{"n_layer": 9, "d_model": 512, "n_head": 8, "n_kv_head": 4, "head_dim": 64, "d_mlp": 1728, "vocab_size": 35868, "activation": "swiglu", "norm": "rmsnorm", "norm_place": "pre", "norm_eps": 1e-05, "positions": "rope", "rope_base": 10000.0, "rope_fraction": 1.0, "qk_norm": false, "attn_scale": 0.125, "bias": "none", "tie_embeddings": false, "parallel_block": false, "init": "orth", "init_std_qkv": 0.0207, "init_std_o": 0.00489, "init_std_up": 0.0207, "init_std_down": 0.00266, "optimizer": "cautious_adamw", "lr": 0.000853, "lr_mult_up": 0.729, "beta1": 0.9, "beta2": 0.95, "lr_head": 0.00911, "grad_clip": 2.0, "warmup_steps": 237, "schedule": "wsd", "decay_fraction": 0.25, "decay_shape": "pow", "final_lr_fraction": 0.05, "batch_tokens": 262144, "seq_len": 2048, "doc_mask": false, "z_loss": 1e-05, "train_tokens": 1076000000, "steps": 4105, "dataset": "wikipedia_en"}
MLP neurons of a small language model. Each row is named by its layer, matrix (gate and up: input weights) and neuron, and shows model dimensions 48-111. Each number is 128 + 32 x the weight over its row's rms, rounded and kept within 0 to 255. A neuron's up and down rows have the sign that makes its largest values positive.
A block is one neuron, or neurons of one layer that tend to fire together. After each block is what it responds to, as a language model described it from the Wikipedia text at the highest values.

L2.gate927 [119 133  75  82 106 118 112  97 179 153 153 118 129 189 144 136 137 119 111  96 129 110 116 124 107  97  80 139 144  91 143 118 132 134 114 109 166  92  73 133 111 123  98 132 121 126 142 142 219 149  89 130 171 142 138 204 120 102 150  65 121  98 122 101]
L2.up927 [ 99 121 157 150 193 104 146 237 153 118 117  59 152  94 136  93 111 138 132 124 153 119 124 152  98 161 136 147 118 148 113  82 134  34 207 178 148 153 143  85 142 112 144 150  48  94 155 124 108 171 119 107  79 148  89 111 187 172 117 160 129 185 120 162]
L2.gate1358 [163 121  67 121  68 121 131 101  91 123 140 144 135 145 153 133 121 128 106 137 160 165 118 161 141  77 160 109  83 129  91 161 162 135  91  93  73  75 119 177 139  73  78  71 145 176 100  95  73 136 142  92 207 172 149 200 100 125 131 154 146 135  48 157]
L2.up1358 [ 98 148 136 134 156 158 133 131  95 113 116 125 111 145 150 171 139 163  93  93 118 116 139 102 137 116  76 159  94 106 106 129 164 119  85 106 162 187 159 123 158 110 102  67  89 173 134 195 110 114 146 118  98 149 133 153 204  85  89 116  92  89 159 104]
L2.gate1469 [131 135  89 101 138 117 144 153 130 181 159 110 107 137 146 144 153 125  96 114 145 164 114 206 124 101  73  72 121 174 122 119 140 110 134  81 111 106  79  77 100  62 145 118 197 121 148 128 109 162  83 201 147 151 130 136 161 120  91 177 140 126  54 131]
L2.up1469 [108  80 126 157 121 145  58 178 133 137 126  79 108 123 161  74 100 182 100 136 150 100 136 171  77 123 128 124 152 101  63 146  72 177 163  62  86 173 152  67 167 127 134 161 159 157  98 106 147 144 134 115 119 104 161 138 116 154 124 129 163 177 151 127]
L2.gate1506 [127  88 107 155 132 142 124  74  58  52 128 117 168 102 179 148 194 144 131 165 119 104 102 134 105 139 124 128 124 126 133 130 149 130 199 145 112  93 139  79 104 128  79 120  45 141 128  97 124 195 104 112 114 152 103 117 121 149 133  96 147 112  76 122]
L2.up1506 [141 139 130 153 106 130 100 131 161 103 164 128 132 127 156 198 159 142 194 151 154 101  91 118 117 136 154 169 134 121 212 115 167  87 121 142 181 164 182 145 135  68 149 133 111 174 116  64 119 134 161 150  36 145  76 143 132 154 165 128 160  90 103 136]
The first word of multiword place names, mainly United in United States or Kingdom after in the or a town's comma; also New, San, and mid-word pieces of foreign names (Iey-asu, N-iro-sha).

L2.gate11 [130 149 104 134 138  84 142 122 131 133  59 142  56  85 148 140 147 140 129 142 116 180 121 130  81  91  86  87 122 150 122 141 126 101 154 157 117 162 132 101 123 155 125 101 115 106 128 192 108 135 109 191 130 139  64 140 221 152 119 130 176 109 124  91]
L2.up11 [113 162 127 140 159  91 119 134  60 143 106 196 127  81 169 106 191 158 112 157 130 127  84 137 126 123  62 121 130 162 180 154 153 157 159 148 134 115 162  87 131 108 159 114 207 104 147 242 160 127 130 104 139  90 173 123 152 136 121 127 188 134 156 104]
L2.gate794 [119 149 158 189 162 142 132 123 122 133  64 156 160 170 170 111 108 148  69 167 189  93 110  89 100 106 123 128  71 158 179 127 142 184 140 129 137 166  82 137 117 157 181  67 129 128 102 116 106 143 164 153 123 125 118 123 162 121 184 149 140 129 158 164]
L2.up794 [124 113 123 133  55 156 172  99  87 139  98  52 198 159  61  89 158 118  77 136 144  86 173 119 148 184  85 164  87 155  92 158  87 177 121 130 148  59 131 117 150 106 132 125 150 179 180  76 107 115 105 115 158 199  94 157 167  84 119 165  98 116 166 123]
L2.gate869 [137  90 198 107 151 136 178 107 151 113 116 114 159 155  67 125 161 144  90 156 202 129 122  72 127 196 110 112 127 142 156 186 135 137 112 177 128 106 188 121 144 157 137  84 164 154  96 124  90  92 187 120  94 101 177 157 125 124 144 167 174 113 184 155]
L2.up869 [152 138 179 100 174 158 160 130 138  96 121 185 138 156 108 144 134 134  28 141 100 152 135  95  91 112  86 140 106  86 109 136 157 166  56 142 120 161 158  94 145 104 167  78  82 172 108 189 122 173 126 154 129 122 134 116 188  91 148 169 113  61 134 110]
L2.gate1002 [143 133 127 105 167 119 116 104 105 153 113 103 162  76 108 136 121 137  90 137 121 117 167 148 137 151 186  99  98 183 122  74 118  82 123 144 110 122  55  73 142 169 132 163 159  87 145 184 103 137 138 112 195 120 152 103 113 166  89 149 137 129 165 101]
L2.up1002 [128 126  79 157 146 104 134 138  86 113 117 175 120 112  89 121  98  77 129 128 143 158 102 101 148 108 106 146 182  77 110 112 131 134 126  91 157 128  92 152 114  97 104 140 147  71 183 123  76 196  78 208 172 166 124  78 158  80 115 148 136 143 139  77]
Connective words such as and, or, of, than and commas inside set names and fixed phrases, as in Trinidad and Tobago, mixed or average, more than.

L4.gate97 [ 80 150 135 150 119 158 118 120 125 157 156 108 164 127 145 127 145 119  91  97 121  93 163  86 110  79 108 107 132 154 129 153 138 153 136 152 145 180 168  84 104  97 126 184  97 168 102 176 105 104 166  90 120 119 136 108 172 139 110 164 110 155  72  83]
L4.up97 [125 121 133 134 110  81  97 190 150 120  85 141 135  78 107  81 136 150 136 121 125 114 110 166 176 131  75 189 150 132 183 146  94  59 143 123 109  92 137 124 101 134  87 125  57 144 116 158 123 190 103 132 138 125  93 123 190 140  65 123 121 127  83 129]
L4.gate395 [132 122 180 179 146 133 130 170 120 155 122 103 168 100 119  93 101 163 134 122 128 103  99 161 157 186 115 126 162 132 167 188 119  78 134 151 190  62 123 132 162 155 112 176 153 134  95 188 115 106 167 158  76 126 126 112  83  99 107 100 154 176 125 145]
L4.up395 [164 122 163  81  67  97 136 110 169  57 180 160  86  98 117 128 140 213 107 137 146 112 101 152 173 151 137  98 104  88 115 138 141 159 142 139 124 140 138  95 115 153 130  90 133 124 157 168 130 143  80 108 109 129  80  77  74 143  87 141 117 153  97 168]
L4.gate1006 [122 110 124 123  63  70 141  95  85  88 137 155  92 170 117 134 149  97 116 129 129  69 142 134 152 158  93 144 133 127 138  58  69 123  99  99 132 123 121 158  78 170 168 124  86 195 191  71 140  84 112 137 133 203  87 137 206  99 136 122 170 135 174 141]
L4.up1006 [163 130 159  37 136 160 109  95  89 172 123 129  82 123  98 152 178 157 122 163 149 174 112 130 150  47  95 137 186 170 144 161  79 148 119  44 191  93  80  97 104  81 142 119  90  93  99 129 136 101 148 140  88  98 151 195 130 109 117 133 156 133 125 110]
L4.gate1429 [139 114 140 179  93 145  89 163 158 176 118  85 191 114 119 141 133 129 121 169 176 123 144  73 164 131 125  82 154 202 147 119  92 122 213 151 194 136 139 167 133 140 133 116 157 114 177 137 127 146  96 139 108 150 165 149 116 112 122 133 155 145 114 128]
L4.up1429 [172  95 171 153 127 140 101 113  83 206  96 152 107 138 125 126 189 130  87 158 113  88 145 111 129 105 103 142 119 153 124 125 159  25 129 121  61 143 172  90  95 191 122 106 116 142 132 105 106 124 173 101 113 181 105  85 153 148 124 131 128 128 146 119]
Coordinating words (and, or, &, commas) joining two paired modifiers or verbs, e.g. second and third, eastern and western, front & rear.

L6.gate1333 [127 101 120 166  95 199 175 162 120 121 120 129  59  98  89 140  85 154 138 182 124 120  78 156 111 168 145 148  67 126  77 123 124 156 136 118 124 179 156 184  89 160  68 106 195 104 101 153 119 161 169 150 158 130 170  76 161 159 115 141 164 109 110 138]
L6.up1333 [125 113 155  72 128  79 165 126 129 122 180 165 177 172  68 106 163  90 105 158 145 112 150 180 161 109  84  80 128 100 163 132 156 173 151 127  89  89 153 124 140 101 123 142  82 105 168 110 108 114 145 165 127 142 122 139 108 121 171 125 175 150 139 139]
Mainly past participles in passive clauses after was, were or been, such as used, made, released, erected; also the ".S" in U.S. and some digits in measurements.

L4.gate616 [ 90 119 148 211  96 103  90 202 176 159 142 149 123 157  68  52 185  66 169  92 150 167 121  81  85  88 122 149 139 217 152 188  92 114 128 133 165  85 131 129 125 140 104 159  90 105 108 175 129  92 143 102 124  38  79 205 168 139 153 142 138 137 128 178]
L4.up616 [102  82 154 149 116 186 129 139 119 128 135 115 141 120 142  95 161 152 104 139  55 148 181 106 169 150 118 120 123 178 150 100 112  98 117 109 146 137 110 127 111 165 127  79 155 133 127  82  99 136 125  90 110 209  85  51 146 132 126  90  94  75 130  89]
L4.gate799 [117 130 178 137 104 170  74 168 150  95 139 184 139  38  52  98 133 163 126 156 179 194 112 172 158 130 147  81 106 177  94 124 140 142 164 111  73 209  92 139 122 112 118 155 144 122 155 155 100 131 131 131 138 134 125 136 106 154 190 102 126 125 123 123]
L4.up799 [127 119  88 125 103 185 135 114 114 149 115  36  90 143 159 104 144 121 131 119  13  46 124 170 181  66  93  86 121  94 119  84  78 168 127 127 213 103 132 168 141 108  66  83 113 105 163 156 104 187 118 132 140 126 155  85 154 157 154 111 117  92 169 150]
L4.gate1342 [110  85 155  93 142 120 144 102 112 125  95 169 157 101 132 116 135 102 122 141  91  99 134 137 120 111 155 191  97  93 101  60 150 123 163 191 140 106 133 103 100 161 103  96 117  73 137 180 101 136 152 132 112 137 117 124 128 128 139 121 132 158 163  37]
L4.up1342 [130 109  85 113  49 128 144 122 134 121 121 141 116 101  90 128 172 138 104 156  71 132 201  68 134  76  86  83 109 121 158 102 126 100 174  81 167  95 103  76 105 181 165  76 139 140 144 123 133  94 121  80 123 113  81 140 100 165 145 179 119  73 107  98]
L4.gate1490 [172 120 112 161 130 137 101 141 120 123 114  92 145 133 143 107 131 160 180 164  76 109 143 116 121 121  84 152 110 135 120  51  14 144 160 100 173  90 110 124  57 145 143 105 140 160 132 165 111 173  71 145 158 140  59  83 177 110  53 132 139 157 127 145]
L4.up1490 [156 139 104 123 116 125 131 104 113 106 123 148 112 136  83 154 199 100 167 123  79 133 174 123  98  90  65 162 113 157 104 147 143 115 132 126 164 134 132 137 135 128  87 120  48 156 133 143  93  84 180  94 135 134  69  79 226  97 117  85 151 140 142 128]
Mostly the ".S" piece completing "U.S."; also mid-word continuations like decimal points in numbers, the hyphen in Middle-earth, and word pieces (o-st-riches).

L6.gate697 [152 100 104 159 116 154 111 166 122 154 128 156 107 168 101 138  82 128 140 134 118 128  93 107 154 168  96 110 205 127  89 128 121  79 130 150 157 152 122 130 148 147  97 202 133 153 148  87 171 142 180 113 159 170 143 131 156 147 152 128 109 188  53  97]
L6.up697 [123 130 152 101 194 119 123 144 142 188 122 193 148 150 127  97 140 119  68 115 107 139  78 199 116 154 133 154 135 157  44 198 103 133 193 118 125 163 190 150 143 174  64 129 147  93  89 188 151 121  81 162 190 147  96 101 101 144 147 124 169 149 170 134]
Commas and "and"/"or" joining two adjectives or modifiers before a noun, e.g. "narrow, shallow valley", "dark and complex", "three or four".